config.yaml
attn_scale: 0.125
init_std_down: 0.0
lr: 0.0131
decay_fraction: 0.913
dataset: "wikipedia_en"
MLP neurons of a small language model. Each row is named by its layer, matrix (down: output weights) and neuron, and shows model dimensions 0-191. Each number is 500 + 40 x the weight over its row's rms, rounded and kept within 0 to 999. Numbers have three digits each. A neuron's up and down rows have the sign that makes its largest values positive.
Before each neuron's rows, "fires before" lists the tokens most often just after its 100 highest values on Wikipedia text that the model never trained on.

fires before: " that", " the", " \"", " he", "ge"
L7.down533:530482505473480498501478493476535430470492531476485455508405492488521455521509586502519552520548507493538492574522501551448481505449530497442459411495500544418510485509490547502498564448497533494518471517458460509476481464518502486524463495514469518473462491518508549565575486452412554577611498443502497532504510513570533526433498529546514546445534423517534553525503435492489569505483528450445536545545524490494452549558428522550493527483396497468530548397540552487488493533509516450472502487450441489507499383471562525425426484491457488511526507493495516526516564503434475474

fires before: ",", " ;", " |", ".", " and", " |\n"
L7.down395:452434431459529541487487427506488501574427518570480470484477544483621538490492519549579493512502454561529520571477502534469481473447528509467463511483468567487490486500485513524457464536463516434533541526427464549541470469515400528383497526484459502455480542490514535518485506502476545544484539561561448480526505508515489458509470480496495419443494422479459496503481530470488535482504437510484541495469396377530468481538485565472517525539507563463458506506460534454478517461560557484524483473519508524565484435544464503538522503529506518469479520447537494542545595482514477565

fires before: " a", " born", " an", " the"
L7.down475:534518541500524477426502535469494510546499452532544567548545584456587506539456440568464501488484512466476410496474477481537546512449535536488514476499442578532570509510426473473521550480548523520545476468482397602498589449489543505471515478528522516591455471533518499449512502561531480508505537472494482512463553515578552460490506512553499555541491491504467472415497502484528474502487518493578496566552452548463526439429458499562484540495478498482546486449518461449490485501502465443508428478460441551441490480553509465565503504484564458522460486482526493523498514524424569449

fires before: " |", " |\n"
L4.down689:498510446447510492549510514527562519546516474468548498505462497510467518568536432532484513474506489466492472486467477382515496452439455515495510530525412583560527510511588543473451506526508514494516473529556563445500561511496479503471413429420484578456500544525479505515563530526467518490460469403490476518545487431425560488524440485535442577552513518502568504493507492573450554523559533521485513587544548442480503477545516501537526499519455482490498560535524519488479484546497470507489464411550476460439479528430496496569497474526454469528542451499455496524463481572522483572

fires before: "===", "|", "==", "===="
L3.down718:489444440537422500522509552516439496515543499506494459553516515570646467533527526503555495524479530486491509562494440588504489481498491514537469567498494449494516512518526487521441528513597484560546447488501458522547481530518535524565460514547512546482457506449552466492557480515573532493485447394500606476538506506454468512497469448484448523511487488427439549525549544511529519458460542484506490485428462496532457501471495474497501516557486525440485474437518520516507523496513478461538406525503610552410510481517435565520526462479479511479518518595420518495508497471491491453

fires before: " |", "0", "G", ";", "N"
L7.down675:521523492531515476437472548500417522461491483464536510496476548491481556453483461530507507497435514472507519459467441463480472572450510579537531528546544509488539476509475520423585517506450519489542530488522524466554459518502551463413427503519501477498481472576517475565546447520534515537466474547538453523501495429520534426479544514515453411547558544505586478462529513511455471533454462529564491540534490479522526442498532426550511521485512558428464521449484478460556466486488460570513571467463501559539515467507502470553522490485541578545481580455405498590461447491462544530

fires before: " |", " as", "itive", " |\n", "u"
L4.down5:590473505510479506456460504509476507406508492540499478543569560468471543525482501559518532469471495539505473498464509508530566496423487468509491531467466436503552518530454559470508563586492485512493466440568510475515538497516495518559529417517478518588438473531498507425559462522458507504444452491485451501486547514478486497465450510452539501537465479569526404458539508491502515508554450533504422493519567499514459428511501514542530461488519488507541477511577375499512486465504486473404449534491462488502504533518529471507489476447400475567428523484447628553470498469506518518

fires before: " in", " on", " at", " from", " a", " by"
L4.down216:512478496470455531458490549564519529481403503434466499513583485524472537466524491417508485464553522457472453519538465522560553518533468550547529420517488483430498463555506505557463495531469514548581514444552554549548461510521478504499505470448559549493567546522523470531478553478508586457524485430515443531480376469511475478505466439537534473459499458466466529485468438552493595463528459554438461418514558449458477462495508484525465484448450523521552454539501520531470543467530534471574487477515508513476569463505520467510506496533507545495501415553488533510424533492540483468

fires before: " |", "ient", "oring"
L4.down630:475505503516452485518525515494445485543469512479563483510482575540576547497501468490447612502422540458567560539440496557502482521526532543448524467477434502564475504467521492503483552468541464491523536463527510460458494426521517513507513467455478542440546526526490552544509534523438438498458498524492479437530525492510527514468437554473478492521467530546419532496550500520429501481521448486552549546485452416513492441495455454468496457470534503531490554469431476509484534571494541470468501537541626458520446476460578415503529522512517587533511477521506543548621537505501529538

fires before: "ation", "ed", "ing", "ality", "er", "ations"
L3.down11:522488499519499540510469451560502422525446444534561480465446479461519544556472444526500474472513559487527434479440399472558468478594511509514530468517468446547489576511488527597553525514460467532513505486503433504482529441498470477422435501525530483485489498564434452503505568522471541498517532489462506512507449527600447445505527501433533468592491550458490514515443419498480427509432499517489560515480578520568559443497510531434465532510542519513463590488526481483429505458500435547562505501511475513481502452461503535490478538525502487586472513479492529534491505500504475424

fires before: "|", "ale"
L4.down736:494497532508492509467492439528454459520495514506540437471518491485547446612563489558497434524504497441485531579541570571533529503527499426484481509494548515493515418539409460385440487523491442487509460592504445528557489510559502570530553513546510480486538485496546545467548477519521398434490500560443469498521460472530529488477487471534468520529461481549421481498495496431519596493506482478497527513522543509536541467495495498482513470468490494510546472443512478570529495426482512465469520477456578563456487442498555517487529499557501411472541532533501520515495485531492403558

fires before: ",", ".", ".\n\n", " and"
L3.down458:425510518491499468476581482514498531509591475474479472507541475488460449526492400471458479555498521476509503530515562421525448485477570470534536471451496488536520543470442494446586480498548457532541518413518501440509540418502516414481592576509535529488537466518497448531524522518498577479442439457524498429456522478506492444517495466543450496474493485496522453530522437542420445497480473505487491510512509464524485496484488568499571487435545549499546530463500441408550513464472569501485576527443527451531584479466525534579480485572502523459504459494476476484532511532553503455

fires before: " a", " an", " the", " was"
L7.down548:492526528536459472479493494490476426496494463519454478493509466469638537536486457548513491467512524464481527429609510524489561473531503553550479523512467524540531488521439439514579443479496520475551566522469508479482454507457541482503446564437551498466459445528570550472552549483493450513497432523506467526493543489515518478401469509468514478473519558506455523501521484481573472439473430482509495515517492522553606519533462496541552417506484507433553547495401600535490550512475487503523458473551489575453525534483497476505464541464480458455423492535483494510438529446464465526

fires before: ",", ".", ".\n\n", ":"
L4.down665:450550557427510559400510508565456495492497508515448465471544545566582551563495509517477494572461494503477521527474551539526503486506454505532538492507452569501520576502489536474512483528580457525528543522458461466511502534526445507507549581470502521497462526525478490497461505505520522542482520628565479485515423476450519552513550551618517461501529460505511475596533508474488518505466456565483496477500461541589476479536564561534485518440476546529547501485459446498565556438508537552525540516502473516549532488440521466516503517555560482559508505524518501519503550559480427433

fires before: "0", "1", "3", "2"
L7.down22:448449500502467511499489415497496497489506472463477530496483485443439511411449477420471531464539491543463560641512542453518576515524499482538522579538474511503544487473576519588505533510507462456536432519484486544543588511529495419595507531508491556460521487491484524490442506494469469574543522513453536550494569413440451526472496509511497535488513498555558496509477509511459509484483491468512540449539420517491561523445544505496532497469468497536514519448489530616451529530563486455521489549498502598520478516561481467477461528456537476477480509434534496490537512447546468542

fires before: " |", ")", ":", " |\n", "ab", " Co"
L3.down699:488554503495532469563437477425510495468493459624513495533504543491504516477493514526510492451577520490563516541492433538576453530607488430517495470487519519494545452494554486517419508550498543508584475522613499515484517515487410471466482487459483526464520507480513533476500474526531463523445503554514566539510487491525561477547578525485517515539468500526500479456385504492444544537534481542512494496554513487545455459540489471513510544457498494560483507513484571499482517396476497437472511448550512507526423459533447531418466410431458519495549466530524499415510458520519487475

fires before: " to", " the", " from", " with", " his"
L7.down242:426550479568530429596500503548501498487502462509543485512514527484555500456499521490496471553440475583479546538575490474512442496484511568489475463479514508500501460512505514466507630506434559568517575465482534525478521472530505522494536473503535480490490525477551493498490518509485459559504454366436491432574460517419485573470446559537532535492475489491542553504533505491480557545477449526459511443557516494438520461498533541516503446491425522532426433541483495504483540551513529489541496541519541510576508500597479456533466476496531539541567535473476460502416514520558524519

fires before: "|", " |", "-"
L7.down466:448538485456472548485519478509503495505525529497465402542557456529507469489460514489487493539518525464593457605612509534495514481538543486557480476479511505534491517509479478397503509504523470526515476470466538489507554537524470522550496560530522508495489504468485488494479517520462513456614524519483578516493430490444448493504494565536394528527481565488503447479526466437462479517502539480516584406462430539602525449495541516519463451482533482462501526508450506496468495531509544446528518484516594506517539365488468496519509395478523487491543490521515517492494519551506483399

fires before: " by", " in", " to", " as", ","
L7.down586:535544470495525437543511478474499443485459533451488565502393497536464513504510529495547572519542469471500509493531523532550507556498477558485520524559525538482460470562410501507521559464490463539529521509558476515507540421453453517495521438481531539509471506463511627475486484502504445511450511531545439450395466513486499515523496473491480435517512457481370525536554501461526522493551449470423483513494506540516504553440468453496519421558505501465489456469449524500509465454479436524398569497486516438457504419499471458502461508476557507532471502488446457536579517510462450557

fires before: " |", " |\n", "5", "0"
L7.down434:505424501442534537551412509462521469496437497524600544460506422471507507496472557506484496526518466501507508539513493515488504489575513474517541599568412560433472466479454399528545469495516583482535526468503471467543470477493452544512489566469535552428525509472517530489539442523567534457455597467553511538424525545419570510548511523528528507504520543484472444534529471479481496518504519518507453497490500551472494463531536482506457542463547481512474498540527417478523545530508504443445394472472465474525487549566508461461484486513546482537471456491587516529498557462450450506

fires before: " the", " \"", " a"
L4.down208:437501523508547496481466515445499475505469495474478526553531563517526513473479572448499534552547559532439465477535543477477478499491482492422485507514504520484539538539559496522518515479590571426468525457475512440467507418479559482440520517472611537557517559400483492490579568512387504435463497534487561547520507488547473470536457461516496483511446508491485473499467480418498473490487583490459557501435502535480495455450463398499498498550489531489509569422481454449488484490552437474506491527486495477499510522555491520572431580483481541458472540492553512452504515523469482566

fires before: " |", " |\n"
L7.down417:503482505450553464571534553503478491499549491538539466568501457517665504516518518544448488536550517547474441466509508517543511473503441549473549440499461531498498558547389482420551535527507518551460481523564557438497475504542573433455492470509520545558544506540515502469496536517532419499515493476464467500541469500470483489492581468530437527497514502568520590489583473510509479518477474457500519503503517473446483529489505507540510364548596469508529481557565549531502519475474553519494483519466495542514521494472540501559532471551498503498508524472429425468470504500494444472

fires before: " that", " to", "ing", " on", " in", "ed"
L7.down158:509497478527490518468505526479508467533460493506471476457524524459473557512524511444496494478523509465557487451525459512552425483494542508542456570603407535469489452558515543589396510523469557483506508505542446445493521548494535487541550505521464518477503476478482473515569482429489505488497409402511488499502547437512507549488428439561522453547468445546527475446481414478504474548440523542507536548491524488493551473546518487542440559526469524507500458386501468523501478476508557452455518492463489497507500530502549522494477492485411561538525493423554539529423511552510521606

fires before: "\n", "-", ";", " |", ":", " "
L7.down285:486542463528457456462472483539438363473503478477471433447473483511452502496476460532451516591439535517463512537528511521508480471544552511582559447581461472556483460468491495519500460402458565477540530417490444460461468558478484493433512475490484571514575527500542522493514575504489459494496497505412531495493476458507505500512563517522524479564485516520524530520471481462494496400483539493532532489480463535523434552588555486480460519481481509528522425509487547510497467526447564427573433492565562490512446549464540505533488521505470507503500498508442584527521533484472474447

fires before: " |", ".", " |\n", "G"
L7.down656:454569497439484496469558474544476510508440540494499445503483524520467561504509419428554517562486523532402471480481507427599520511493453604482557524483512475450520479566513580473485501468513499490568534459425519502510496477499537401490509522471492445470446472498464567470519456433554482493506550384470483476445540503539486458457489460468479464534503543445460556509542514491489503556475535552489452506497448555552528458501473488480499526524506546535529470469466475558437488507461561519468549493525469446544528550512537465476466469475423486561520495533468544530505450515562538413

fires before: " by", " in", " on", " at", ":", " "
L3.down617:485433462492548459513518517522532528482472528511552512504470502570583431558511533482528502483436463549478469524522428593528479506528540456517585470539600453492525552530449466541480466471448483471607473542516470493549447515420472532469529518550502512506443487429492467538507474462467454517524464560519489515429449497534519515512498471524526415463555463465452451471536459445541483428457546522494465480548499519557531497557448465540552556502481491472557580510517529485473472434513458506550447483483479441498557416517482536445532504523463447529458540523444536503503495572552485472

fires before: " ", "0"
L7.down200:521502477450473522415473503484540537553580509488489476541488547495574543517530456502459463480498473505458543467530461429544586404518456526496472526455505503586483465543420583523479491579472513434487445487444412513539511518489516485531492431482559528508548467524471461471454554584456557524393492410495474544465535583498504484519556503477451511522540509483496574477522448505434478544473500475464532453536500534486452502502548456527486460492438431448492451515466479465518471558538519479552520548437445539549509489507466456481487478518519476467438537503513470495483565493549494545

fires before: " as", " ", " to", " by", " is", " in"
L7.down383:452485521466523480553484516557584467574534484447545505452480535478498544467520550480550529477546497474483533496494515614506573537485489520473431518472450534467529440510516482474527558481505547501513497528456461414443483526551473562472545434503449509484504514519560618467489466476507480506485558328563514517451535548494554508505539516507476562497472471454482551510476492413536484510498519529507510455493532510405492523496457507484543577543539478476436472497477472532530510510452467594484456509490504466499514476499494523526485468493552521597495470559466451462552525521539432519

fires before: " ", " L", " |"
L7.down129:476497451508505545493466499516468475553463496518461466463498479483541494503474467574500603542505511484513428505472505469514497544444571457479488463502517479469567508503443546475557481536478495484545501569535485489503560415527427525519452502416442466446539424420564513580586532585461498505503515389585486517521488453507495503586523450506522463505459528539454587494456471540509447454567524492466447525493498524473525437488508455563499541494480515513478496484448612471507488480451452467584551482479448459500441490483484468548461523502465520547500495560495497472489456503516531460

fires before: " ", "."
L7.down385:478553568484487504430472497456463497513473504518484504451461480509479508499443487582529423505543476437518470554542503516522488507497488453534478503485461530515440499483431436508478477524543431567563473494438509556510468433487536468521447512454505558560549532543473566489549468503559501534510478527550488453459471506462474543485485522498524487436504422486451519464470514500456519522459520547474526525523602521578535475497460471518552464567511500426557489553558469455478496400546501459472449540434466518446474453433468494462489463505564555528483396568467573478522560572450492464

fires before: ",", ".", " and", ".\n\n", " in", " for"
L7.down270:512509496447514493509520533454560548471487471519434482572515502549599527521524484609498523428542566501479511487494505576475498560534483457538434534443472485506541495461476459432564508491503460512532476529428513515495553421509455469515595486472536473489571539558503574485463536405569474520461500371555496482511518486523549472491508550534493508503428525483465507559490475514524515493526482580453474533430520467584491506567506525509567479513532486524532425456498509478486551456535541502508532483550516489607464460509510572543442460504499507513459496579486497506478492483522508516

fires before: " |", " |\n", " by", "ently"
L3.down551:534470492529552528502415540569532518481482535545445456496500477477572541527433541536405541460560450447524488504542458511478484504391555538427480572471464562496481466530534447514494457488460537497475527536537508529448576536544465525544416426461519488492474462419519495534543498469469478484501483555501434526446488492471541493531500582458496513533557561536513553576455468414527467446466488520511543506444522544560453520584501520514521497490534514488522518467530477516502544491499499528513462546488455430488509520443495472469456573532572547509454480544512455501468580534493531553

fires before: "|", "-", "|---|---|---|\n"
L7.down469:443484452510508477552520548548526516472481477501493487559477524549445419484508443421450461573488455520535495575455486512536505471457472444528437549438486522511477507544489448496465563534514520509527427537492523475506501568513484545577475483507503494455504504453540488493512448571523524486480426336526510462541546512504430577534509494449539527513483505542489522469461491500497518463570523483424543456505567471464485433531473516558538423498419522530507461503532500453481553459465473460484536529513523536520526465447449560522464453541463430444430533502472532543522438498447464508

fires before: " ", "-", "|", " |\n", "\n", " |"
L4.down306:483426492483444540554406439510529451538470528517553566417462548502502523518527538565450483470514482464470394523532506546502495449584500576547447474508517468471440445489544475495523555492502502428463513478492498508405507551503497533513546484509464558492461542495471443507462506495544505524389558566550519555482459473491492467476513569540555485479435493498501514448492453521490529448522459470534432497444548495531482448447501476478523460517592447510500424477472486467458477517503590529502460537440516509477569508511478558444450533512528517424498479512478551463457501539487553532

fires before: ",", "\n", ".", " |\n", " in"
L7.down672:458479513507414474539494531448503499479526571531456532520502508511612504486525494521479523545454528509438502449557445475537503464502521447523476495517497502474483525475511457521443411545541520526513503475531481475478523467513495498513484471505484506500456532548515521449458465476523506564500511270506473490480403507524534556497516485560458522526458501521430496489526473471508464433462549505477428572445533466512561494583488515559471478469414515525537466545491542507501548459476493475507469489517494551508600463587467523470507519497510549438462465436504559491490499501544464454

fires before: " in", " to", " on", " with", " at", " from"
L3.down397:489485509508426417507475506478495481424525465500450503460492459505449547497479474478496482540565466504467489544532471607497567524421549513490518492467496527481528469574507523557456549497496548515499426514523563460528502509493506495458482547470501484514432527523498463540476475456550489529524505532499475543531472518546521542544460411481541489456587456547562495483489465468452535518542448536430537448568542469513612406505489489602543464529455416518539464519484384532510530451575499519452563477489486539482463410537465476473494446539498508510532497536448517526474507511514507562

fires before: ",", ")", ".", "\n", "),"
L3.down643:515467505504438489529496568445541471481523454483461446502516476555558489472599480524517554551490496483503492580474482517558523517508440540537474436459499574450524526549464520491542474450475581505521536508487513524598485511477444463507487552447565494480502454572505549490497454531538483586471386543462557459529449520490558498554515543577516532500575511534469505504506473492528510518484493440440544522495473467443536508510508512480546490496498574548485500556505496478490488428529492498546507464424525414478513495571545460617480509546530439503531438485509480486495535483522418416

fires before: "ing", "ed", "al", "ree", " in"
L7.down192:530542559474555525506407474514500458456481483470537443482474507510470514512424578494491451476477470568540453511515518441491431486501449442412510534464562534460539512492489463515506504536500515424553542481511484540411467506528462495440526498538520483488485448537570480500497416502418489519468439538612542498469452517474476472540465412496497517528508533500473541511500514412574464477482471507573501570500533559510540532436526525492518502504559556534492531577492451520431450492482489469516524520500513452452546540442495452498517562546522476424470510480549443545422439476460460495

fires before: " |", " ", " P"
L4.down167:504548499499474459467485513512498421548437527500483570547512539498464515502493585466546523565495551490498524490491553472552532502475581532502514459556455536427471490442501483521497482499498485510507530481445472399482459423570506514548538463417498562405465543537508515598534385504524591498542461530478499501539523541425525465553497448516508565550495524494469553558578528481450481489511562507528451477506509519482533466580445471421575509543473462512470563461504494497478499451444447525459447527480496483474534460485519513509485522480429495467485502475436500509499448439515441513

fires before: " |"
L7.down714:434580480510421494534470456494543427559505524552460486419519436512387576539507482503457529477543572530496486413522505531519528506428498488537444495467477472518496488463525486419532482533512485438481503450525516531575489555487507488533464462450615514509521471570507520450515506509527470547469556579486588532513507495556519512397477495478515494542464498473516511565565463529505491472510626508505475499498446544455534502519582509523490539514488513433537449474452554479576509558493512453457533492526469480496562485506468528464508533503462466444493474523505447498452508457513541521

fires before: " by", " to", " in", " and"
L7.down218:519467463448548483524542500525530476545419485452455456515526559501589483489524522424461524508531586496527530540498475566506497546550605507602502548486537421498503471514543532539517505507506479444564598481480546510499525531431478544510469511521567502472537498532494484520516521530470469485442538309443561509472442482549488506523514530512448534518523446467416441445503410473479513509538526517505490484471491453488487504498499492472482523520541533500450476497473531476509524451469528424472462483459497529485509436466532539467496511520558523499488538485467479472494523395566461510

fires before: " -", " ", " :", " of", "ud"
L3.down379:497562491469470499462491541549549466519547529517534527441539508504506536532512558584499449553507447514482464511484513505494530504424442583432456486561542482430533499452449482522515512496474524437513473466501470515475449505402459413444488427497509480531406507516473521527559469544560388575482486568553531500508508556472487479509474492477505559549522515467481480486503450506481481561483528566460485536475545546520540517528529457515524511516512528497507478496521435557484552434479442503458523421480409477506493412510444501430543543557499514467516512509486481577396483472488562477

fires before: " ", " the", " that"
L3.down497:478498496450608444500501480502450423533431460493541462428458376529500452521565544477539460554451527469438538469500537462472500577513523440428486469515493492462510379556509470564548490562475528515491556476544479555513515469539513445459526479493449441487465551575432467505557453511521583459512463502533426561491514537532485541442559527502494493455537538452428512461499486536400521505488524498488580451492506503469469488492454538499547500437502525492508436469524475491490494499471511508506510452514529597473484480547508525493472504511522565449505519527503517508441535519492536532

fires before: "\n", " |", "por", ":"
L7.down478:489413490526456545462511454476407508416471513521474427505461576489552486484485456488527462549480510503563505503536438534565483428555496499419528470585482504415494477487487430583468548520483459474432466539492508445453458559452526491504518592446509523524551490484541483493554440512477494513507427469447459504527545527528460459532575516468533514534461504465433490541474460504518506489468469539479553531509471505469441461529449420507434469468506515533524445431531462502489499510408466465551467526401411511497485510538487537503533516511511444540491451456451523493482517513489508447

fires before: "|", "===", "=="
L4.down71:511476519524511507471505451426454549547513486506544396541557425490569410450554480577464568502533509493460491556500416537478534580479492562541574534496503461503510467478502457541472495557548470550436487509470463531577427496499540523561530526514475467513521438511531513555457468494528620510491463437538502532455435520479467498505494529479452555512419535515529503504486549462505461517430464459486529487487504461497485484489531439472524540489506454478481383465509467468528513509481514512477528448532492541463558489473452431445532506502481464551474470531477500495590528526490535591

fires before: " on", " in", " with", " to", "ing", "ent"
L4.down580:512511437432531470431472476544506484452459557464460517521566475519561440495443455489456526483464525517499480486509525507537500485458473453482633551503485545495476503589478481450414557493505550471517503554537545411529466544570515482554519524501457527549434557525482476547539486443486496496473438512519498543428478524475531523535434548503472508566499510535498470470464458539481525475557443544539463426464513570490570457497423468562510524482450491485521485494475520494441539459461478442477427509513507448591496503486514560489569556446481454495516465570463520448484517515469554548

fires before: " ", " A", " |\n", " %"
L4.down756:473523440532512513485544485467486542528480525567456533530529486527461477539491475427450426516494489452606473547468453468495520537424491541539526521477475548582451563501514518456534461486587507558497491432458527436523544512544520556534553542462483525471511522458531502465576546503526540537459527623527501489483464467484446554549524506518474576476469571502530518461482515511483486494540467529533594444497505502478506592470538497530482461492465396502526537477500491485457487421464472469540576574461464466476486581459524545461472524387490469486511476467486473470534490472498501482

fires before: " "
L7.down660:506538517529577564416520450520450538580533494466481537475515485507715560546527563463506468494469500501556513470494519485472461500515453568509493473538527444549491544551516467495493511523460456449475495498535494518467493471454454499552524427466419389478474518527499445442499555506483455471487501465537516472482522525506508493513432452499550535438559511456478510561467445521518475461544520516466467447495535494473487490505473518522505493500453448528540551472448516496468512490548453518547535402548495486480421506441559566536474538480478515454496462568477469446533490497525500517

fires before: " (", ")\n", ")", ")\n\n", " –"
L4.down100:512442487539460498470523495531449511502476446503486477500556526493524515543618534465477505491489525546547443467494500484564586471486395456503519510510534555528581502498497552525539515530557489426451501502494464546548526553409510424481468559448528488528517502491472511497439516512508512555495447582516482471440528501479454536499521463575452563443480570496536473492461565462517512462459441524557517522483508483502447550584470500520495524530482511534654468492496508465433535486562513480499417429557512419511483429484513483472534507578508514541493493505492527505460462548494512527

fires before: " "
L7.down142:457507538512475434492447455503384473546520511470493466431487516521552538526488475459533493582499506474548473433567540435485490499399521558617510518527533454508523469427489503535531438480400483537470562506514514554489466472491430464471552445501502520529457471569461503504546491480510438553489542401519476494461523510467470494519492449557529482513517446566430505522460431473531467527533517530508495459441528539476491521521502525433602481564504582450513502408459514461454532482541545507494515467454441546482494503483539542547557485495532544452468501502527487520508506496543496490

fires before: " the", ":", " a"
L3.down4:403450520489541536466428480484515527519488480591483456500526519511566476500490464434544547521480567492450499478437439508491515507461476514518535514559480481447459457560523480522519564473544522434492482448519475524497501528469592484508502562485468593529523476496552545382575498563566522474414479486448471471557454512584502549578506527521533489500559509477500486466453423552543458475500493484471573535490494502442516523471515549511478572470533558549466524489499529457519516463475486501422457518482557434490456494522516486538484524460399563456495493475553478447499534529550492488

fires before: " |", ")", "."
L7.down681:496405522423505470437515545505648506475479497482467444554481459501548492511504528472547518433484470509516521443525439553568543431436509505547448458485488570541483457517502456437540497541483514525547514569537478515544512506508466522499464523475506524545497531476558537521552487475502541452492422378495514476481458509551486516588531540454521548551448455515484547500501580475559494537465540448474545473460516481471432479521556496466506501525517562476462446499457469534486517506530507521523516508499506487516508482464478533532431475462455515509533544572399539528385498474507522553

fires before: ",", ".", " in", " and", " to", ".\n\n"
L4.down492:564500512432552525467465485465482433518481476524568543529475465500554482571532545499496523512481418534495499496479461529550567453515487515512423545495531507419527498548549440441577514478531521544484434496439482451500478547492511435485548480519493524439495493575447514476481505558436446504547491545524487581507412470534477491522550549538509477478511511574479609503469471467554517451477518550460548432522526465535444479538476490483583427485513454530484491484464514430483540423489517501491526501460465479576560547449481472522461537515557487466500497523515528578532525472451517403

fires before: " |", " |\n", " ", "."
L4.down133:490513472508479555416465495425535502446589527570604524499509452497429499515497508528524518499562598468463542512499451501461497466548428475470493600437500488516426449523550520525480590471501513477594491437492553423417493495500505465465509483547498507505503520481495467525594514499495441544481501485426473542460515510461415425516443429479519578546488498492499504440492526484481532478553485500509536536538485535521480481510439486526474477487411507517530468520472519495491491396495551455563498435480500505566473495434494512419477521482505470529508516478552515509475497488459542550

fires before: " by", " in", " the", " of"
L3.down332:476459575539525503452475511423499431490409580514545518561611525570489445526483524493472565540505563508546474518523539484506515490513538466614463525582442482469483449507486548524564544544475549515595476468490444549465543489508509453565461557483484501552490440503493490516524555504529492522443500514498447423500492453570550461523470452492497467537505449430484546491490524512506506472492490411503532586488555531516507492511468492469512447403570516512516449534522489476481511470463468491436518507483496482573526475514499498502451501467455553550535505496413473499548499464537432477

fires before: ":", " that", " the"
L3.down17:491485502440447535498545557498471580546544494462537496514512473521602523513528546517479453533490451478461558478471446462485447490544505553434508480528512498507514509487498564469481487488609502563555481511423554532469463423407529534515490484443488515494495541460502480494588484516508519595504545412526557458462501603523552545482481508415490518464539486531531526500526517529465556473421518483494482461472526486486467549493529539451473505554427490412477488535509496509447482434543559519477523509496528487481489413553414518459516459406459512480537491440511538484543474537523514543

fires before: " (", ")\n", " "
L7.down403:520471592512455485485508470508488564596439531527524516488519454486572570535573529518499499466482545540483490521438479463476380498469418456463547575542532538508515537526560413523477466531521463462475516502531542512522474486508491458487518483483484506493482424557509479608437453494488497518424449520520464536433533529456502490536511505499520448483479471429446546407533511522498479511543445460494456521528504476518622471536555566503493495464468570475558491487471515508480506483563484498529507510454485442501466443476424534491513456469497598481484449458537461490567464475509535521

fires before: " ", " –", " -"
L4.down738:427577517544573476567511402503441501513488553485493529520507579513585556502478563518520551502426515494542532501458522468479571566433476474472565474505444512492491427506418494503546522446444450475519511505498468479470486489498466483535516477492472537518436543490518464571545423466479522476484483451533562531494488487434467477547519450539456432487529498470477527544486465518490475505457459509504473524467519415508479543508595535486587538493462505543583543560450543457473503474496493604583510493490484540527467535496563493480517513546489456503438527491566469466524484452486512580

fires before: " ", " |", " (", "ai", ")"
L7.down318:476536446491511433569469524547583564541486525453462466505533551512435516451469451548496466571543521501479457492533457455491519478539471504543449462432539486530411498495498499430521552518491446514527508546527476502468514436468456577511424438500496554477484498512485502538541490498526456473535462614480517416571500469506488508458546491461480471553528466454444568443492515462523451531475482489515573529427565498478543495515510468459497440548488487461566550492506449407484444530443443441529530498486515465425504464501504479546419534502488566471508500527432488536462486516495547435